Weights of a small transformer language model.
Training: a variant of Muon for these matrices, 809M tokens, 6171 steps.
MLP neurons of a small language model. Each row is named by its layer, matrix (gate and up: input weights; down: output weights) and neuron, and shows model dimensions 80-335. Each number is 500 + 50 x the weight over its row's rms, rounded and kept within 0 to 999. Numbers have three digits each. A neuron's up and down rows have the sign that makes its largest values positive.
After each neuron's rows, "fires on" lists the tokens most often at its 100 highest values on Wikipedia text that the model never trained on. A number after a token or word is its count.

L2.gate301:504488512510435462498544412509413454526517524384434355548451486490545649512523558625463546497478605439575450509523473509568531438603493495519478478465639561477509387513563516491567512500492416449569479431492572604474467561473562520400420541457551470528550512507569551466498454487503514535538465569541486454503531468482511446527503550510610407470461465571477532468526559453564508447504458381508536590557505560491531522503526501499509483495422592469402514484500490464492419437452516527564585565479647428446493427523479429562538505408423551522507432432536559438502460508472457596423547506546595552514536430518490426529440525526481453444553494506538387477413496439579469522471546493497498539585622563467480529476493471488502456499489541443471480421434486439453491518522492
L2.up301:514510453462432444455410528506503420478524617488544566489596492497570499523446602493577551500459569534469490541496442522528473413512469515501499580529435522525589413518497382525457401453498473466461510516512489485451502516424525440545484528486490429548598460598518484481456495517480558481533556430519461479538572490538493440527459522508532548493480468538529533439471585441494541517504495557538580566532470480470474474557459491537386469532487501454474552504569524493516522496393509533560498546549475459538477473550594475440522465566545505586507504512549436509467451539374549436458529446503473500554509479505453519530466540415468524531457487507427520454414491539500546519469557582506521460528456566473508552515578405487518456479502498455556452581526581464494428493393560
L2.down301:521470587498412518536514496630510507452560589488516483504485456520547469467527449594465530490519562480507488593461434508497519479543489557533478461432469484485530508588473504532506452451460462475533481462557507476457512552510471484481559491364523478521500592506480462426517475502453522464485324495573472464594445543541464574554507466568543473507490517484570361501419546455530529442542498493497550420447509537358499604558537460479440515521525481458515543634486510540593506494458502535543522462613422371483530472481567474549580522552595440462469389540561467443472491510565453516546457554398537539506493465504440457559524508429531520446453509509565481455547543377458537512520422584485469422459562493383541438508458547529452577482590502487499359465463545463486519445524589
fires on: "1" 61, "2" 18, "\n\n" 7

L2.gate40:460585494500556487507576546456451513631441508482523518547513454449491535542471525511484375590483482545461516548532474494539437503485510537453453528516525497538493539396458511473534525467543594455446504475544461543494412424403558502463503492577575464368382586476460497503478540533502447520562502381476489514495455487434580592472461448498565588504573486528444503461514499524528512492427530484450543487513458540515539506534488489566565534553509494539405481459555539484574463509594479548569541498547582514480517514544490528441525564496464502517532493561507418487535496505458526433465448481500424435515481513413439479510505556505463539553567472501484514440496444502520540465579490558414604589468594522455580484432448436416455490482516558550515466593440512476525517494525447
L2.up40:410504457497528517557484468558587443519516474556526488438594550531521561553548543531451472509464488492565461573524519488507452492507570497506544464572426483541549388476523477530520535531474420523508502539509467522516567510409508416480624489471518478489486413439546474437450454550464358423445547457477543527503470534522612425488440444497454444565594469535411482496541494485545568516549401526527503540461505554567534452547481456522481469456554477457560582502549447542423515524507478475528490588509494444364481528492468539482473623554516536548556513552488446544429476450483484544493504503413439459476513437473508432458481505570527414487497488531452465507465459526532466522516545573534345577505460397423528441471499522445488550550573433356439436502569523578457426521496540
L2.down40:456541458461503504497431528436470451497388563434511463403449448488476508497502475467472477565553487491520628533509552429566458511560513439480513526437558562514452549625518490454536559445483523501416545474364539459495530546471470438547595442468556487469512569569619531433470508386606554487514468506521477464476547584473448502524564491548572443455472516462489525448516449481605572548477365502470518560572562466466484606445516539455460505571491567439442546458430472540496462409577538543479536465496541505391557527548558524518532464476482565497475448608444601399552486561445560418455522486506526631551509596436387461612520470415392451558463458405533548535464518515415485533515454557437522540544515476472411491537530505500519557527474505510477416516487449474441514451462521
fires on: "\n" 48, " All" 9, " those" 4

L2.gate223:492573618385527529462488519504479478412538491497473552417574410410500450477491557490474488515608537566444563472590520549581607535559448558462555516434562527446478428458493573538499548365506445418447582499476386574577451430437485407553527414485598581472522577482507520502519488521521493490523499524397491498635512510462503486518527505543484529486462356476578450510560435574403465451465578509449511439516561513462512558443612427363485540522441425525575532465437545454477565589549472547527484492532509479481487495538493539580535552427574586501506546581484474507523427477439512560463478524464423447526510440419506467477487532534509474490497476412518424581603475478574466440482530541579562502596523475520516441556544485423618468477527519509504493470484481429504520478554543
L2.up223:569528506452510573487492486475473565437610523518549594504510485440531533503458511502403468492541468510507488440573561553424549525452488496491509401493559553503426507409445559493479596463498418428490529478441453505414507463500388474553550472509635585499453546601507530444482560523450465513485558469486496419587443491456474500444473470528462455490536439469451468495482451463412493538495437447536602466525622608417513547518612489432474597469573464512534562464480587473453508464551504572476548498600569512592528563446560502514520564388455543434519525524510408549473558569423528547509431489537412503532486425434512468535481432554501524533509486448487391585567512581490523472499427537487503504523475505497509483542526519394541646425458498515485448451566388503510456471543488
L2.down223:469603441455529572449502537403456479534492482457476463563484533484490442505482560437496555552550588530386574531535588519462483526420404479531466583502478591540396546396463491496493542470518489563527503512479463554493435495476437566406486494560487502531370510552489521475444563512521495482448506492478521431570523470450489534454463571511484592509513274425446506467567474516523464557488473487497500421531524549525463492455549579531513493515592583419511484392514482526461491478450455549540482418470489481539512422479451533457516511473560584492468562594521582431494611557450538595491545521548447527457458406491503506448479436536549571475488509517536465447506527586476628456553452532529584483559597484429473546509405490518566526466570401435468372451534479505451512531573515
fires on: "=" 21, " =" 20, " was born" 8, ") is a" 6, " is an" 4

L2.gate385:490491525508527438445418436457436524480450495502507479472401489423546523524481491399425520554549534490505529626540576514566533451572437625516504445399560471543494476486480560463490505528456494565527571436470544462599487571520528511394499453493466539549486503505483494543499459432523536512432443557412493464464591579550510532458516455510577540555561520511519431595474468450455567508525459421481485489553554508535484518448508517553457518530431378559456598497563442559439439536564514458599483470553414505578448450506516547376504456451560555452479447489499471506498480514530529410424512440509484489456533414553452481505507460589454453510428467574411554508537603556483511570468501527552426406512574477410395495547569507579531444536485527563474544475423424492503384460470474
L2.up385:491513530442503467508508580503596567494491525518548492510436535502512443458483481545442578606480494508497471508544483485567483556476524464465433458471494540420482417519517553473435449494467560601497467578489581493478422428514550541563510478552452472543407517574443426530487492529547486439496531499466505498480444509497489534515455508481395495462578541477451535536532461532509463538468509456464384447476560475396584497476424467508507565568518498416489526415504497421484498454445455421519496511478450536532522458480554456473441534456510437577432487476538534487498514559509487443567465486544368621532442504472407517476456525547478511588508484490524447481541436429567484621543462550603532478449456437502459529580515422444489518532616546510605611528512494400494482469555481
L2.down385:443472471525520478531424469577453509539505549490483469532466474509534559498484554546481499646491503512533427477482406432409426461462427522492497480484526583434448563570488551500561571507533479485516496590559492468566504496424521457560508458544559567450576502533517488474397555493478552463550457427472467430567482513450426449512501434484629523476401491517528602549519497403534536597487476496531502516578526446517502577476566519481548468488507530459465479499479455513521473493492435502465487515493545522463448459583487550531512475514540547353490558577532553475507410448553582545479475460521549514488498478469506480449469522568468486478486508514452518474489536457502545510432557425438433470430525430473407538499470590530542605491524441610523540495460458465445573470531494
fires on: "ing" 46, " writing" 5, "ing a" 4

L2.gate447:530526508546472516532526497469477464481549474498465478502559548580579439478569549480561492498556447463485478496498462499424527553547603544457534441526457558521568533552574467495555606535515423503510561539474496465534414473428409488485576413498447495445466486382519521471537489474534473599386527533461497459598473542498587526514561446520546451528481477517456504477399456429609469569504431494540460592369536556457575466436458514468511432494563539391427509502542444553521506482456610430558551595515446563478558508469469428521518512460465512492512518446451536506457488482383439552456485604521457585491463475445537507498506453523534529524415451391574505432513553530497495477473449520482469440591470516511529529530553581559485504562538538566464468505456516479494492547446498
L2.up447:652478480532403433484531558435525529505488543483506483368480516481478482508552495431478526447463575395423494535479520542535464437445470505464410493549395532531542569532528498482473525447460493534445503564415500402467454572525420480532482608537610528455560505437513551542557545529455468510435466588452505554447506549534498427502498441427625581496509362437442561513560534563463496558531435540559430513419409516502444454485472479486402485445534518541463478496472384420569512553509479504546522539496563562562435479465536535474546541534510434560496512464473445560478522508525526524437540476519431469499529494455522502521511453551460502436559588549484545583521546524504556571505468465565434632442528631428507469526503522532466487549429443477472490481554516518496443478511362
L2.down447:540418497426447468511459526492576490414469530545598495561454515555378548509473495528467471511521594476508503507509523545477500470527476548471470522477449563496462478460557586527586465493411490431556510479508506503462500510479434505461563569442481546538496533481426539507536569494369554480468470429540466511479432581443510401427431508459502449440502435445476539516468461558465530472481456421465473511543507578487471447579464571514494512450458501444486510433543468478497512526416459514544518476513445518432472528485534445480562520552640461525554568487440490487479487538512470510606463435551518490490507488477497458627495450551517461389631446503501483514466480485526518540490551544470418525466530401538513452529429530509456485523464515493473431520560473509646482454467492
fires on: "-" 45, "en" 10, "b" 4, "c" 4, "-b" 4

L2.gate67:475514500481564487504452458528463542516410530552519422554473499514549538528403565482474429477429565464512525478483473578529461550451532362467406449523520473461570447464495440510522536487513551466576592551546577476427493484491371510520526569513501632510486556468568463518408394523563505548518445426513613492459506427473530446414438486520461533511464439455464433549467605465531479567646464402519490479467534531466527488458506465543466566496485598441508517476468493464473571468548546504468448469478538541463478512461428502496480550539501511554534417468509521481444411459490442524481515484501528643471438486530542532453529539529544411467518460486431494523552429573519555473577577526519485479572458567461497411572525519456548598487596530467462460577594478505569462500552586
L2.up67:581526412499492541443440467409447505481408468587362483519565472536539541491441487517405507510461550546491559442507535523493424623454479537398460479510494507484450496560472517368590481521422449458452515543487475542474463555530445531624485439589466475491514476551495561552525458468459457471518550431475539539501468471472494502459507492452478425551571478583535491471452490550600467454609558459507594386459420537463455480478569581540506462420510503563473606506494463478492500479481500475502583598556517509587517466479585536515502604476474554578420486484465555552445444453527516490457455488539494537502561481519537490501443425434449535409496503554432521478509603491494441446548464481540464521521551528467493482553544445441465539587557471541542418559559497532479409463512523
L2.down67:567489551559495448521450503483441476510498638565602421528528440429480494440445519401479418543468501558442481590525537485487556533502479509537515444504502478557442492588538535473483461448438530535433547581577501487463533487598454443509533633515510432561439485512488530471534552450489518454544562534503424484490504533509441472483523464573461433501490683568476443358456450498457483461570597603425505454522478455487522486472532456525430476465474418526472494458531488440578454505552473503461434487570550568543538559497496536479514586489571497421492441532397444552534606503492503517522445533517436494436462547485460482514527582453547399419518521574465511509426442497590524589508459550457526453389565501591406465554508420581443511562504511538387517478522420451545557436412581
fires on: "\n" 81, "\n\n" 6, "://" 4

L2.gate58:500392553446455565539455451539542512612540586426510445528447470414623561499545586475467553475547525519504401585510577525557463400591570516525522592539466479473558534532434585359477575424375518530508466466459519504443473512418569556520537515550495488469459406519523520542513468551349518511556480612554529487475528468514524547510482456433478548542487504534546583661559539501542536408658427469506469448483549434535498497486450380589597539483491516493583511472593538510401524381518585478489504507425538440497404539507498461494485409524539599497535495400497467614537495517492530457477523487561551465575527518484529424524477581592461530514514425581520494544582507484443506487519520446457453526530495465523495571496483382480480547488433414442537442518397520463515579465467453
L2.up58:493454391549451510480460518521543533612545589524505576539562532483590470580536470508540474494409454474619427495451555550473535576543453450550530465478431521431493586518518531439433441400552573471500440543523573564540548495519556427466524433520524549451401451549625564496462511505526481484432431407391491458510494515483473496463550503643469526524411480501539446623436544496490533482566513530487499530476527471470430519611414414522480517493464447455538454474520539495611484590501596412422513422390508483531418523528463533568502525566536447580420530479477470559559482491468437495502609460605530518458497551500522505423524480508558392397580452391441494447584544481443478576481583442522517463467471489482482485531414484539524599472530426547450523478538473571415427488532434
L2.down58:520464555535497530497429502592391563470528496482517576537560583526507483482514385501464546458494529520535509579532550478536532428573472466410504539473482447456508578513554466522496475491427547507495525509481536473501558455419494446441479506516555496509548479523532532437517534472468527469523522599490502498480352588431555505489479426486480477552447509549526488503547530648487420617592520405525501530592562553477566509515488488514516529500406507396496529474472469441566511551538500517500470474544503473425568471577511482525524503479472486519509471480487517489409477377492459468451482485454452565494422556569487470501488470554551439486530459408429499493464524482365443503562488481579462536513507416461414595575456501491462591505614451486573501471544581548497495501449485
fires on: " one" 35, "1" 10, "2" 5, " only" 4, " just" 4, " One" 4

L2.gate23:549609521509558571498565405472438504579489560510529489494473582502415504518615461429451546561433522446481498533542419411456528404451574494472473464527533484604535513472538498518469542420461520509492537410494548500505584489556482455501535503630523403579447464478519451550475487513588430495491501507596560519518577499508526457470511442488495472570531562383456444514521531445555503550507496508486511487470440514548541583474506542535463576421561441498468483474485592514550449495461544584539426504420465436476382530568489447426482554442510510498589546428517410510492404479504606493444536457458534522450488529409471534502408485485560516560492492467506474396431434605512535519476521455496484529594501497470481468463510536571480508537483539475484517477487515510556465607521477
L2.up23:569487441472578539397494538533583466518528553492588492511499586429537508485508485540497526497441489549381529518503463520486578450455560509450484466525495558495490470516522599577475498577443422557485540464478536533502531554520530457593469485517560509477484379498410581478472434482540507457445519569511484540484539460522488515461559443464429453517447550504531473577555525454438526538454505423523513432424448437530569568490545489545512477442512549483469444458553498478572445494463594529505515485504489489514506476450503419539535521501565442550508529453554464466533426466484455460535496538511529430463517546478458504543509488462610614484564547511499527527495455413478489537503537555587428445523460583447532437471455610473523585487448441539538487558480355418568473549553506
L2.down23:507548551424533469468490361525491467448517384697513490521629508529571424518452580447483476541580509527502494399532490497486470514558448509528457473482498534535416483537471521611418457512463479475505537542518449533437562429530535511560522533410538415542496445439522432535496489484435568486429434517401424424448491505495490505472535522469572501464476522528462414486627560453569531533512530597459532511490531583483448465555495561518475556464538523495520507558419553493488469559457434499516577525515535452525520537505485387526442516588487496495515513538421468479538501378487506557550437529544480465460466479548585508509476475426447524421504504491494497524511576545502563515523528513438447550470535458551445484401471437565446453490554550456493544556419611548531498510461488
fires on: "o" 54, " to" 11, "us" 6, " B | " 5, "a" 4

L2.gate267:555455480585514493417518463506576606500466533562544500579430564437510459424460435488481431541466503467507535510553485497524481452519552476568463430632531484429449454554493531480555450536527502524520495553447470499492421505484525467408473477573577453512566498533479495501549442487499464616457650469484529476540540503408502567513483454528447518575485416586504571501524514478458537540613494461520496581454511490611491490552568421447502528577560493613534522532541594585544508460591504402441437428489491500631474432397510524547526482421514464531445438462490499580499483427493517537494490478618563538496507512578467515542532544565458521544530464486476606486379552588447501483604396534493471450524534356533534457526645460452464485499472402554455433542440487508523497452549448
L2.up267:485441446495536418561480470472503444486489554477438466546547526466439534520549521637515520511418525532544616442499512536546528471581483513486467450561460566457525449502506429446572462464513623562507436539481422432473440515533533475514441562518529510518514623591490486462488527478562389597528503444474384564504374432497425584485434575551516554454479521510409475448523480510399539486497545478543541459359525520554482422448461508509520510529513494458497508509496463498440595484483530472435537570514493565468439506524490463504472484459445418434501491441560436547521492527509518510533454505607565576531501455521429481508439546546528401496471455471522456542509501500390475383600507527496613496451491428510461523579525436541498498467552432472536649557504424466500530438508524
L2.down267:483514477563469589511620445529478538491530358467460460514449535539482466391550486396504516456420567521538453544538489394588488410491532538535499434479403552484444487534476515409469596465607506622523490601471575490435464501467518485533470535530501444596485529409479497421580487515501607493483541528503567532535469559488484574620538498449460423540500577493546577506473483499505479485407508466438400546525531497482556538536537404440561536599453511470531512510535482518465445550516540483384452502524440477552501454517513487627517420411606536574602488485394525533455486472585516582507521542567564581479494444516512542500502441599583525573461504525497421537520495432546562520571521558466473494521457522515545480476504518487504533420479442468446497504459381436540506533567495
fires on: "ing" 35, "es" 7, "s" 5, " only" 4, " about" 4

L2.gate161:465514500426470549434485461526516384470594533389596534450450514537525535509481561501624576528530507487463451476470508482492541485542404426510449499572604582437481454552508544509494449442508502559487493414387483489507532554486513406412546448504536496486561453571536439416501464509464488473547538495446566477553540603559444597486529557429557549459506536518500455425502551595463587503461473477512574579494489474480462517522453539568497493540520482484493542525541558552551585503467489551541462456496464589489461508419514495553528561455534489634485548538563522528538526514446416498444540504572464475483580593511660494459547596536523470489448500485541393445352518475462499555447488512563541469512550408506515501432553552508474563453495439554442495483495527617567530442536444
L2.up161:419543503411492456487346610582484506487594491474481513521448554494472466464474480535500563536452471541428549472448518556567477474472508484491472477507513498466613488518404545528612424492463393474524523435607494526495439431484486478472506428528407507401421613545564536478611518525469523517547488491554477439480520495535398509505488568459410523411567520468519435561433496547526517413489511447432381471484467490449460534500500434488577495537476504462485571555427508490642532433525482424448507467508431548508426448515559544487604479541473481508447525475509613466461554543523565547611401516567488449439482510565540439520436646515478489545521517524459551494509509526462556448554467403582512493438467440500449484434489510510552435470451541591492559458504500505469568540599400
L2.down161:541610513415519575524601486471630504489432432557494480503441437516465547504478579538599589500537532520449493453518475431561568526476476533409494558488539428534594562496540481417472515532578394514467455501429569480596482514441488459420546474485643476566467479503490470430531473440559531535613512473494551541522422511484557455419532564534529485524505352458590608494466581451484535537440591527516455537529552456522441496514495501491525431528439415502566447583599416590479467442545459488483454369517503435498534405551428507526505386490482465505558509530466577565491471563384501596403537497549577512485550549460587513510524436541534530516444462423549517522474550414495533493453510497492530639497509505471447464451525555417481559539582446482499486577519417499499417527588552
fires on: " " 23, "ab" 18, "0" 8, " h" 6, "f" 5, "13" 4

L2.gate345:527500447506481589480509479568580469518499484549523550574500498481420458506455482440508477483452531556430488527503475559539542533471406517540482507484481407552515539366594467530482586534464590459468476503457459479510523537492449488479489550545526505526529413437538550503495491500484573462498491490440492580532509455622443508545417561405535477502554542477539563446500457512496552422502422541500532520559526487551527466543475476523473488445494489552542577514461459506512502462545498522591454386537464488533539593553333567513497486542448503479537436525461476546438507445616555500523466451535499445471493491527505589504482447551572561549461478471374471427589555427515397479440437518531517442534488563493398502540450491444582546425551464508448542564585497524516452437435621
L2.up345:508458518398518503494486418498477517497539573557533517559503490464499583526560460496448530508554603573525551540431467434504523509438426401482369507543440533527521570557490512566549550515483518488515543415407472483536417509447518577516409446491427502489460527572426414491572623379589484437584506523519546507550484605482495563448563496473504515539443483548525498545426477487531492489546555534511563561521629472450564436509523395439597486413532426571506539440496446538472507413468507513510514465517481501569583463484528434518455525538453507505501501479497417535443519504533553582487518455525564466441464407411520491530473457530552563505530453541459542517486507587507469457543471519500432529518386440478542585525542392529464470447534448539499501558517545564496471478567523
L2.down345:534548504509426500494526492531450315526489522579473450444501524413434554564445372594433451458512406552545489489488527607492459590432428475489468493386554538487458458460488467456471488460419457548499546501539511395506557503514513548520460512565468622495559506477464501462477538487383466490560545517564407510447504391456541434548546521466493461527437522517556574471488416449568633497446455513513522501557582522535508515563469561425490446520517550591505452535553606509441575551487507512469408456525448511465435472472529538514471494545430519493380488428459548539395477501516488546428519504516457524544486465494508556477488460463565520463478489488511515464546465524449507529542452501473469494574391420514444403508489513473575538472498521553446559436600589510510447450441590
fires on: " | " 16, "ing" 13, "al" 12, " " 10, "v" 6

L2.gate269:497537479482431586520573465523477514407500403553484557420488508495553566546511414386459532535558479473427529528450534479491505515476529570495445573579421602471482493512440535502591491536400566501521491478419479442495470498476727556439561446539511409465506564498466509493507519540527545374489467489517421499499523451469494468450469481449537572497501525473452559573552457575589501478511472573472471471421511532473497545490333530479593518507454405537447490458629512544507487460442500509547552495558554470539567538536477498517556464513537542459518536481470466507427531555559478524602496464488517447504509424481518494533441459517564434412521442540580431547610626538515569521499493489463463502584452601461477407521523524534566482462536487495487538504524526552534446464543571
L2.up269:459526554518463411514554482454536462426502395425486400569446473471461482539500489477560563549450490574506423517506461457490566445488591471557421563530478565679481545507433445581488551524468464492470516524570558389547511520507530439464479577491460431478553566472410574439425544561458494455430537463478573483551488609426503446494472474473508411454537434427406600452485543547491451445503460493538539427427600549452448529463493408426408424518508526531510528544495457497441573495491612491496484535519513457513447420505508460542464446439505469478532472455344495554430522554605442452496559483526501460494493437521511521552481596413487496468469541464488480538517533438433569539548552392528610473485454514477522489452531472439496475564543431554538548518520483426587427530575569
L2.down269:500490428485524500503508566572450553518524460554536521513474471399475468520584431486496380466509579499585484509492443560554457513428436541413544590488504537515576626472488566511438460508484530470543477570493450564470417480534516507514495523408501468487536522466474513482524549517503539488478446479467536442530423516537481471474452411480481505523539532484627418525474477479475542375483446530520504478475446420552505513550521477474491525519602445595465427493536575517486582442446478476442494365488500490529447533571583553544505533566492521483438557405520501466545475421506506509598537432507544509557509452502466430559524463503407467468509590580507438472557497593509528546517536504462494551599485466516448486468548518602535449356420445523429559470452571479489560459512443
fires on: "-" 16, "S" 12, "R" 11, "T" 11, "-X" 4

L2.gate80:560557393451512525478510474585501486561475587475488560494542563433499370429524482488513476428478473511521533532515515524565462559609482455449483494500458470451456529520539528507512451487487533526496464550484506534526466495472445460437497482476592455433460589478437494516394536512632367499537507550506464567547534447479546487602503477559497494563480488532530522468472551490454565488537478612512532452523573513495591458532514504517535522409426581385437518502574478514454460467478467489541479528479457438475496534489468445561551462446576527526515498491564447599547421522456584496450502568416542575455447524397518550497448479477480427637444476518498452388534460534537482502537510488516518532597546419526596588410477514482344619480529444490445532443403488512565580498511529
L2.up80:549487418470544400453505436420490497381582462456473512491484486501503487592518482472516495478429500444438494465518550562469564506515545514463516494491510538462515536437467560588473508439509493515528547512526550524533463558491478513500488461463463585519577516511418475612526448504491539584453468514527486529578517523510488492453436508517562455532496471412458406467530395462407458487555596483534444442531531500598521443485430436474643464519417526431484419509498612566497523533508587469512389474553468535466525575509530475534552509479470475552406515492413495471521580380477487522554491438507460631501509585530475451445429509449500485500428507562547335517495520457482586549411545590482546460479540488479584527542547407542405566432578511457529511444555614538533481420542583
L2.down80:478545522468348493500540477510474466457473412528535550551515439456497569451459498550518449500470545462461486526546496511368470555521446490415529475634493535500450474455579539464525479521578445565478472498516534406494454552476485410421413442519491446503422443495485397544475494545593541556455375501525469581490458499542541490515479550456531570485470447559611474547482574516469484486507473454527489495496540449521486488573432486485519496535589535474462462517507511463557566488460474503484540488488604448498402442385533498539517537431596456458439413474471518417580458515542531522473477473434461575510587537496491468467527510507507472427371537437490519505527555401481591480530498535477448496492464537496481494448531469449427451532544570513469502435498541509493512448475418
fires on: " State" 19, " National" 18, " County" 11, " state" 6, " State University" 4

L2.gate34:442489644411495498611580465534552373597452583562539503463523609523552390549546417533516557482462456554506526505452507555480463480439464487509520457414566440455400536545476500458545456516542513402536389536477508478464470365597529501510490454467521497466512533425461514420470568483547451456477502506460521480608454504524539510441441522416536484496451545504510507443541507502449465478502545519512492519504465500524564412473491464542469489503488493488538447488581510524561494557539548495572564531531498542479548570491528460543527504486491423486475483428548448508532476519614517575542519560580510536465512492541475572487503426491537481564533514520561410521504485598538506502431424483538517493579426587409499412494553455409542454538427386572465513492423448535521444452488566
L2.up34:492537504435547475543626458396544487458524506448550509530454525507515508462420445500502438502474506525481521504490425412469571465492427507433459545469483504431487522391415523506433513502510534490521478524479617480520492605477578411578519597512598431482500557436437455585445424555434537467353474543470370443539523542541558492477523520483436531454565544529503456525513528548568495559615505527591516386456525456477477491486560473468468533524546524501467514579492459564503558542494464493477525539465415462539472521546442556401486483550480467570483488548567490568502510473560489518483472540548535497474640501527493556521550433519473443505497488431547455524444503419527471518483496472485491434451605486486518415348475556478505438445517497465378562455545487385473525516573528
L2.down34:550518462459519475473444492482468530458553572540473548554516416533463550475422524549498462515509498502497469423561531519492503438544493459469541518489507454569496490524489586532472524488382502490556504513538546532455504487515522437492456507578459454532446487502501464554590585583458561538474504492518428459526528468549441468543580525415450504480470574527543478403515494476464522471579496545419576452414447516474459473551461509553513445549521460569511474459574651405528526572532514594465501453582647578406498500407437515601526545487489464449537511584461414512500497476522561521610374522468467455532523478488424371479499523527539505496516515586479546526535498490438581511492542515547479493417429494558485466533448443522448527462471546547584469433515544522518532502508448
fires on: " as" 44, " " 9, " in" 7, " as the" 7

L2.gate159:540569489480534486475557485486494544483444463448579424529510478378438492479418582481456573511517491573502558438495579475533564478493503442596529460567484486508428474488528451448482621527493587539409534530516463602534484572463538596534496518461561571486467409463445505494507506436395460519493480451586621555518485548472597464578532497588554501537475546500478581575392416486598561511573473541544485497391419435471408500494412509488493601480576554595503508522414538526507513483529469574581547510480543443557565575484442522462484446542536377519477551518484439563528453482569575515518554482441425547477562508604452554491489505533529535630556534528567488509499496481562420476543494489481488519495516440543468449565489447531438572569592571482438455587489503408575437491510503
L2.up159:493462530510566435514557584595449607536557549461538473466440485483473463489403472459451534484494442498540466540542573402468485542451510527535461478539417581537558405523533468440478573501536582476519489465588529475503552513515460496385570489529448465464468447467539524535508574499599486513490469531528547509551619522513530580561419515502442502575439578489438455485474547411468509464498489472491481510515524518464556453524428562451442536532457492574551538482516442515515555531548557516512450438532494500325505573545476509504483538497522480512468451493494502594515432565482500461553489497481403497507519550524505486527551536605504499578517440574551479468450634476508527521415481468594505402548503425584461506475494537532529520601501582544549504481471482492532508532521494
L2.down159:580523541538550493503588527551507393466476502528462569402426452443447539439554479467473449533474528520447489483549526562560521576505469447474609488503550522447489469568430441453523551539465480438460474477546451454442448472450491550546506480532532545469398522521430413508506418488509439455485579492538488557554508499610537423528444429481484420458594404551532467473452510591476449465418518549406520416450470506503459536543562445588521557510466463560563541465519398517499443522470526471507504514516404469559474481496563445473505536522523498450507482489442514435538522564573467579448492466564578506460474492447531598395448537566544570644519496423450530462526518457425474490483504484452542515569508538516493429484466486522464427484512413473429460522493467532559442525541457
fires on: "ing" 21, "el" 16, "air" 7, "itch" 5, "rad" 4

L2.gate176:499467508538428447531500455426477530535488587459569522552443454481572476468524518434489519520507406595534514472512497552457525509523490591447526440408528441497525471547501482505601512500485509525527529473597561512412537482574658387495496412451434499436518519510475511495521469522501555565401528504512576495456415482510519402529497476529554416465571549483464432490486563494458431574579476424506498365509443447528546449439512520579526457421494493439540614654481503456474511539549602507442489482387428508547458509461513545528518401536441476435480506489577573555442541526556528390589541440434538557534515574425473592499537472475439557415483516466543523508432541590461444442493470441462484451489582541502509645518485441476622497556558621529566545455575532448578534577601503
L2.up176:500407508548454484500479422456551437516535482501481450526521522577419537526470510512531387506498511532564512546528483546453424490412593551398415499513436506491630424397504516513538486521498412596540597525570573477520478623574626435489403536522393517524502525523452546449445553476462424522588519508560391493536520451511443433548536575538538424514468507450575549586466554544451526570490594521514584402499417534429518472415518600526517459478548518526534552466452472495489492485442599491505552516484353462546449499494551534529464488492481445446518549427518454498464432496528469364581509485515493521500520571450416449516520435455452494528449497486503513479540514472478557476545484444477486516607581552512524571425494523431521559506573591568561413440466493449559471432498519
L2.down176:536522506470534609600441567462389500533388618432473467514434490480468515551416517484449420540550443554436483527541508545418504531473459567437523425448485483496431442463462526462411558395474473490548432503596409458546483574538530496492534521582461536353534448545542560461434483557436510495483597456553401516473486547448526543463490558486583433499537504627559519492472520474442439540489525489542558482571485590525476478450542532530437487520587438560444485513504489606476445558510407461466474565526461483483546428576529523419508537552439495514480578409511567471430520466511544483415497405504540583442479509554473445532570538527434518571465458457574465519490519524593542503442471546472495520389396498533456486440428453488484436591508566394477466463518566411499571460504474
fires on: "\n\n" 28, " ;" 9, ";" 7, "?" 6, "a |" 5, ");" 5

L2.gate434:502506472628470576491527481514519536536492486536475526479520461402449511495468455567421550626454383435568523556425470513473523490424497534452478474505535442485524607585553499448580546398389553402554434393538447528474500470420532560522490581446463450511407517578432571528565455483482453505438453519486569514544487518493516417473548488448506529549564490427507552491468494555566572611592478509520406554469533478507404515555524451539545569521527441524472504524546527536516555462552406448421524507529548445417437433455521462521513492534461526519580553411529539541492514507544416399607559474514500542586522483520409478456538536520472523518523557568524576470512583468511541472465553582566481475557477531472506503513601427405505493536575566550425424581592529518520495489493518
L2.up434:445464481525579492500582513379414498588491541442524493590523490556507512553414462518530581448499437560508468518538514592528515438442453518467534538485561564570523445494494492537469537428519474535492478492435500464539454488468495505571524466486389483472465554522550508450481464527550572649463480497543440484513440480498463409505424579573454479459392501360453460497513575503512517527547475425502503464475471530528510481532542427513498473497513454429465569489385490548434551441534500448533487464459458506420525452445477513412497552500438508510368495466476452500495500557554540541505441517483430473477494472459466422462435552547430530533459455510548575452548538505469510422500420371552559490446510577497459464645539491411500513594508609485514585506550470502513530479473489
L2.down434:352514517499505521601497548418492545471514530628472524430525495441475599531510548420457570501434494476507413490560515523498455466461541500512519625535542522524484489477463484426454503473552482387519515533569455485436546464374421491480513454441488487490484470557485468482482467523503470488455471486513539498507499555501517450534402420495461430433530610419435499439543528493541586408522549383514509533484411533524516522472558527601508458420582541516548440503468588449492481477541439497530435459463492505445601427498467570355502561523455463447571514449403497489494546435424505507530516432437496499466438456454479482471380517560446553540460478499484491547433471561513563638478413574546485530373512567545413497576404522504483486490461438548598523514458496479454494476442584
fires on: "==" 17, "===" 10, "18" 7, " California" 7, "==See also==" 6, " school" 6